{
  "n_layer": 25,
  "d_model": 256,
  "n_head": 4,
  "n_kv_head": 4,
  "head_dim": 64,
  "d_mlp": 1024,
  "vocab_size": 8192,
  "activation": "squared_relu",
  "norm": "rmsnorm",
  "norm_place": "pre",
  "norm_eps": 1e-06,
  "positions": "rope",
  "rope_base": 10000.0,
  "rope_fraction": 1.0,
  "qk_norm": true,
  "attn_scale": 0.143,
  "bias": "none",
  "tie_embeddings": false,
  "parallel_block": false,
  "extras": ["capped logits"],
  "init": "normal",
  "init_std_qkv": 0.04,
  "init_std_o": 0.0496,
  "init_std_up": 0.0572,
  "init_std_down": 0.0572,
  "init_mimetic": 0.5,
  "optimizer": "adam_hyperball",
  "lr": 0.00845,
  "lr_mult_qkv": 0.4,
  "beta1": 0.9,
  "lr_head": 0.00867,
  "grad_clip": 1.0,
  "warmup_steps": 328,
  "schedule": "wsd",
  "decay_fraction": 1.0,
  "decay_shape": "sqrt",
  "final_lr_fraction": 0.05,
  "batch_tokens": 65536,
  "seq_len": 512,
  "doc_mask": true,
  "train_tokens": 900600000,
  "steps": 13743,
  "dataset": "wikipedia_en"
}
MLP neurons of a small language model. Each row is named by its layer, matrix (up: input weights) and neuron, and shows model dimensions 0-255. Each number is 128 + 32 x the weight over its row's rms, rounded and kept within 0 to 255. Numbers have three digits each.
Before each neuron's rows, "fires in" lists the words (lower case) most often at its 100 highest values on Wikipedia text that the model never trained on. A number after a token or word is its count.

fires in: "in" 36, "on" 10, "general" 4
L8.up859:159146161119131110133126130191136081136066186104132099109118154153112119082110080155130079144103180132133144116051167113110172144131165113171197094146089157057138111167142154116116111143198111111131144132129159111152142093146089071145170110116110143164135118106143129094096137126116082138183206157160127153122180084140078099128157130044120141090130112164151066148067101091137159080208102096095094178119134149134130105129141154175134100126160095121080150129090164115068119137224139095089127120104113139102100086051155157088123175116162147143146147173080187128111085149134114161140136167143097117135128159145132183099095149165166115104118131121116150102135166153137110130096129067109060160122051152059126211143123128106107142167100079087098117134137117095079145144126133

fires in: "of" 56, "a" 20, "japanese" 4
L8.up974:081137122108124132149071145043142143182125067120120097120238156162110125127157147098133117127144179109109143173095122078105157108107145099077080073190124122081171106138153146130113104137088134135120179159079097121080074129199107135108125119164141116109165067123113130097162116119098155148090102070083102119129144137134110146152104117117055209137123135158133178131144109070096144168116138099117132130177096194119129125117088147131169141113125110164162165134123143155084159137155106112116148111149094161126148106121138131164138134165134120167183085148156102104185180156095116144195154137076173159137108096132175128112148102084100139087043177047140134100107077203153126107157126119087165153136153129094166094152120183036118130114140078152140158072133119079135122090117135

fires in: "to" 30, "by" 10, "with" 8, "from" 8, "out" 7, "through" 7
L6.up495:094091130097146139076114149116140141100137126121084081027134123154143078169067155131137130121105098193173105105169145128125169131186084154171152094169100122137128152127158085155135161121183153133112215104105092084159185113130090062138104125131124111151130115139122155121097153073074139086161142174134119137125091117114101185077101066118093103108108149146135123073112165096149159122080149153072124091147114143114102132186176123132126063145138098188120113162144130118153074077074120128105146081174169116085141170166157172120108158166106176131106108140143058139123090133185141137145077099050113109112087146123112113119118169126124117153090149154103172113103099102091092121139131131076132135147121168062158134106125091150126095144117167070193114112111071182128217097107087

fires in: "its" 17, "his" 16, "company" 10, "s" 10, "he" 8
L21.up777:142100103169102056102160136120108086135208090166107106092153172131136116158116120115178130099160122169112200117136104143108076145175111067105138174178128161092082140118135076145163082146156130013141096141102134170117150112115076078168092087071122094152159087105085109073157180133113132075153140129151073075126110150127148187139133149131097121141098112100096155084119106153117112108105163142092144144166099128110114093071155125136133157091171154170085156130162109132206132125136177093129186086087138101155108149087166152098146092141112118118108099148119114100115140115115132107182165206126144185143136115112124098047105099115117155093084138136124194130173114078119122138083173136133163120094143139171130101085050137101113161137121112171158164216087150126104108119140140

fires in: "with" 33, "as" 29, "such" 9, "for" 6, "including" 5
L8.up411:054141104112142119123100108031115135116141067107108143124166196114128091126177153071088133137193100122128193153137132114072137113164114215114131119061113144100140098124127182083182162141068123083130141162145188102051135130097138135152092163090100136146112145167149113090152156069066116091087163118116095085141122137118171146176099115106102175133161133121188153158120075091130150121096113157129069159106127197100122137127101063145123083093154121169123127148177129083140130115122125128117117128106142115107134110123135187093063123114170176167135155175129059088129126093123127158118150120077165134085111146136120080132116093125121125081130223054083126098106134111126157161123075151102149148129159123086192137095110140107134123173112131158125134143117103182138060095100167

fires in: "of" 49, "in" 20, "across" 9, "from" 8, "over" 5
L8.up793:158120182166139086177137163119086131145155144111126172134075132085077144109122164138145121082156161111145130084188149058137142157121131083147120124146131183091192088139127144123150158107127066140124105174126134057144125152151089118095179144131192153144116076158130131082158139154112130159061115159107111132173144090175089072214118089105124108117105069101141101021150123135142117144127152121130175185129109159107158165160129087137159119154145129100178136139107139083113106152204061168038137082133145098133161138138156141095085109158162114153203098136140112090138134166165128092177087119110140130084109095035225131138149159109141144128110165147158122091115087140116107155114081112132134130128152124075134106144160126136108155127083099174160167165079093134145104161103119

fires in: "in" 95
L15.up553:128143145199154099073146087112124133139104107097180094139163139176126145110116103098164143125144139113178145076088143123092126079119126173148103123172105096112133130106133135117209148149155086102156104143149147124121120128103103138140166134136162102135111112073147144095157127097115100119139105145153089115106127101099077080195205134094136113112107124091173082142116079118099135094070110071069135137125178130141126140161110135101154094110129042215105164079086152125095095042141177140127163097091141082114176154050160149133106149097154160103144153166078133094187173128091126175117074124167118139090144072154102187099151106130151098091113150049153134050159119094195164077069123131101197181115148123100131101135134145168127104165159102141072127168132147119140102116128159

fires in: "as" 50, "for" 10, "place" 4
L6.up25:089160133174092119089105134094090114122113111162085162108105156126088114110163077101153133114128101114149112163161123139093135162151140088123150211130154143194118057159136125102120200144095070172097081193106155130122149142192171123119104132132130140107124134109153133129109107000122102085178127083155173146112212205150136156123158118153051156120138103098107105157110122123129109141144149167169110090142110130153157151104109125074165125092139111143155126155086056088025085107156096140132169120152127124138156090128185113136123106132183164127126097190083119085155056121121124124127136150144181179102119123155127117094150078093046148128116151049128130136077147103148090148161110134101118161118125137112089183136118146091126138114111103132104154176088073071116134124127097

fires in: "by" 37, "to" 33, "from" 10, "through" 5, "in" 5
L6.up801:164155109112135136131158120108148179062128223129100126064165140157209117167127150100132144114148155159121144141121153139152144157145090144137122111088067149100128115164171135150124202085177156152150161116102085066140165123150129078149115176137157099130119068144135132090139169124122189091092100161083169123112104091162050106129163061148102113115127113161118128137056143123115129139138095130092147156148109146150180138142200170126162124157120142164127150101107146091092146105097102099157130126175117031140202149106140174141151126137168052119146115129142098134130074149129119157122098172097109136127149097087074158094147084197115128134086129148140217108060096174096119103124124042106119193140090145089127114169124112156121126142090093104122139150149082071174128136086117

fires in: "of" 46, "chess" 4
L6.up185:135118189154085113161127160171116024169124209109072142121164112103141136142167087144139124093159152121067153138142076107101120163116106112111146121167120190101134077137154083117151074120164151174149105127081129120125117087105155101137132146175129084106116036156119145140121159136173231106167139117140082158120130093142093151134126079145143116123152125064121089049128152077150118155145076129146172189096096173070182145152115111155174130116174088181182174144083170169113133110177103167083132086104136167097133086098147118127078132107095141148118165133104096136186150122125170144128124102089113160161131136130229154113197105088069058128143150094107122091118134129140159128145100095146131149169086104091141108156145163104141134143158115143133128095119140110126151082161138

fires in: "that" 20, "which" 16, "who" 16, "and" 13, "he" 7, "company" 6
L20.up213:094127122159099072107160118135146047134129165109073104147169090143136162122095112160162158138126159179165175152114106130128097151140156176131119142166074100124154118145121102168114099136142165143165086102162143112171068105166109161174130110097103192090101148169100100115149132116136110144163151162157086115122178141149047205123093107130130147210098083126090106116134069192139128109102136144085101100102119147056103123132164108166111095085141165146151110133096028107157126137120137086167139052175077086131144145139128079120085100097120136117079102119087089113124150159117123093133114154173141142178127160097098185170128131098103116096127202101101102121124099128118157156185127137148112114101104123133220162137068089145163146170095100166064186169076131111133112179159128

fires in: "to" 82
L6.up888:148117122135107121143142149112158145154109150089133160056130209127108103160130115077182098151179139137060111113163146102137161130194127125144103153130026139118114036062218122170149128159161072191074104201066086109165115117123106059173126159173157096183157133100102132128180165076139151086161117121119114122116100148130075129146053184122145110122090098151152148099137132127142112086136167121146119172143040132129134166173156154111144158133159135143121091081142069125114110066183100123132156114132121075098155147142128131119154061172162125149134094165133130132160133111116156118114154120131120132094152134112154131182165134211098146060112086120141162126127139097090139122110131146091138126138168108042124096113139163127155103167103136108106158084091085126115112139129145

fires in: "by" 48, "with" 21, "of" 13, "about" 8
L8.up299:151086147124134132139121121163082115159108164110138155148088123157142164138174138111142139186145172134132099178126126093118138162167103189165110091148128130103158130157152070161160109112147109175137123137157150117118130064091082112122098150173105175140158017136135144046115165137145178167201152156103123104172157109129085141145126154106090103131080108109115164121120100122128137153114133143144138132097145168137137167182092116102152183158124180125192117203097138121121135095104111216141152153124137029138181101079081143151132158093110113109125148161117162083163089123084160131156152112139146141123173138201106154088126168137101122071157145165042153147183141127092144171106128073040162169122143183141086097148107086164177155129156111123134148111106103111097150080195124

fires in: "as" 93
L11.up597:077126101139179131097104093055087113098104177220119136090130177152113079089174106087155106142143147113119051194115086182060157083146102107139127111115178110121167066123190151100075176094152114142130086154119096148183094182188131120148142164130090135149167132169143132105098120035093131154135095141132097122109118158163158135121135119110108135115174076115140132168120066153097094115056096099151102108066096109109184068130124081133125084121122082148149121200154088078097108123150106117118150077134106080113116134112117096094116121118109153140109161128095144061145042144151168115138122109164165123105109152177075125119110141151079090132075130101120108137139125163125103107051094169148106112126114164112157206128146145142117153113132065115141115103139112141125088104129140

fires in: "to" 19, "up" 17, "in" 11, "down" 6, "feb" 6, "out" 6
L6.up656:115126135132099126090182092084138128149180116126114170054156132125169132180156115076151099083155168166168080123140155123103175109160094118132198122119137157140129068097095109166170133096178142119116147122164098098124184128155115118136126125116159100127145085209141134090174161139091112088139093137159174134126132181149062136146178072129059126112095149134162132101092117148135112114104066042102123212150164150105130138144170103134097116156096094178097139112088132113105087146123179108143045092166092060035184138102143165094110180196116094154168142093111136141090101113125168160106159118115075154129113105129097127091160113141190127106104117132112145124143150139118141086140126067087134158138120187135136136187050103117135113106101175133073134074120125117114135175109111

fires in: "of" 28, "championships" 9, "with" 5, "athens" 4, "in" 4, "atinga" 4
L6.up73:142117188126070077158102125105120097111120181093115129104184111173165120096148147161122169179187082104104172088115126115128102171065139111146140094161102178096146126142154101192098105113177069181153131145090094106104120096129115107141130122172095108137133123151153132135145132106122158094172160093077093151124099116106136123143106108088097146171102093131211082109104100181047132115126097066188125058199121126086128126175154173136161071116178141106107151021125153142123124166171150136133183126128154138136115091050132151101102229119153170081143107117150133096174109142146126142109161148142112160103153071184134130159132154124145058072112084141126156109127145114100160184114121117157128112104123145065173119093125075132162143112119128146154161128160092129090111157088115

fires in: "in" 26, "by" 15, "cm" 6, "mm" 4
L21.up535:140129102122123120132134077111146166123087160142154016123149141122108132137119140151120133148129113207133169111134133128086123155122121102172066050142154113112166139099108089143155113090178100117088110129098165140130140128160116105119157106149116107218155120058145122094191094126095145113112072127126147161107109123095118161125143101092120065100149185126092166171156123174155140120150125116113081190107137169104153108160203106099114140174144052185197184102042134147115193048116159133149154077161111111126163157109186152124106122175185135098142125133120076126129123146152148168122089143089094153125141107117114170063099110158150120094059166077099151137138100151174157166100086130091130159138060139101141170153143160099103150136136162163123125114146066081073148100123110

fires in: "to" 92, "should" 4
L4.up344:154116185167066155120108125100142084121119095117116092078158189095159129160160110150210113053186163096060156148133117105144154084191087153132156138111050154206086059138201075156149118168180115155135114121133081119116101137093090107128092116160154166122137129136109135135185130043101141099141166096159105143121117182154129147134176073120073133142100135104095192115149119113144161093124163104147114084146088131136135104102124091101142145152125094151135122173134090123125105145150153104093145160129112116151117117154140180125073092145118118121155069179170118141154144108123167157121095151124147121116115098055172163173118113171077142099083102076158138144092111179124148137055107120105114110111159063114084084117127081084148075117166121165106142080093107108077067124114144

fires in: "in" 26, "of" 12, "from" 11, "across" 9, "to" 6
L11.up809:082118120099134097077087033094093093134125143085152104145099188096167144133116109152146116131125148144130140154110211102124117134147154112151196088108138141119131114065112108125087153158150115097119101191161135094098176066128093090127169137164136140171164156128121159051188137106113124165191163189133107107132126080144146089188171085129101129119132102118122091120212101144109134106158130102106135127117094101111101150186126130146095056182128156172123144090105141132113107113129078136111141152142151133152235126098165125145100130110160066109125101090121103129108166131112101105132171158127100147151177122184139124113107144160108119166118173093072138103137118084166110116048156138121164144161070160090167068106110157108113097125124107151118204179149042126146084193098137

fires in: "of" 40, "in" 33, "on" 9, "faculty" 4
L6.up229:169172208119129081116172079115121147116155136152182091106122099112156080106192081174201108133169142105073149104097120094105196139130102163154096141149131107151155162126186149168127097074160131131139137148069099085165115125114062086131112112149153178138137106132124128149113137049129165077129104151113174176140148113102117147108140099087178155135118068162086091146136110108066160161156107140138136125135059142147115171171138104091115147158171091088106210175148128135075137082130103143138164070129158091125109089085121157120120131154121192144152075120098164099132105106145089111191164155148162137091139129141136194124074121127084116113157160101087116098102141151162112197100056073172125122122116081108125117145068115132152156168092151078148099168137167116060137110112107

fires in: "of" 90
L6.up632:101143130169076090145131115126105121145121100133173147091159099124212173139135153099128163168089143123104178172137113110094093111128132154133140091138144168120105101133126056152163092114194103197121130105166167138116123112069121134213103118171084154135110130104125124128127147120099190114182126151170120138129137131170136186160113077097136139125099146112142079115172139137136150145148113121139158109092108229126135169171094175106132104055178063132199143149125151090105137132076105123135124122132123090142161172133148189168047130111097107110139070155098079116145120160152172131131065135076109118117135088135190154106201121181077112131078107041141170143155074129109086225087094118092129114144135142155167079135115079114127189079124111152130153124135147100115140110137126

fires in: "which" 26, "where" 9, "1925" 5, "what" 4, "it" 4, "1957" 4
L4.up551:069132125157072149093135111148106085105119160156139170127144082172122098114130117112166098168150163162174180157168191064120099127176157114119134133090133114137147118122159118090173111177182050178114146135120108167155117084139127138144159177143151119118124098111140103126119102068144068121151100117075081109190150132173090151120174128103172152171114090152164100092133157129118095100078153185110165084114111140125133118103120129121174115110127122137203110205163134160144146018139107102199178102118112148165115170108114167124141216166144087063152135150106130098120146117155134152075105160087105154180166145095173198115134113158128114132135160133138113115113114110103148109123181033093165146122142192125053120122129129114149122150168158065134148145145146110111187149147098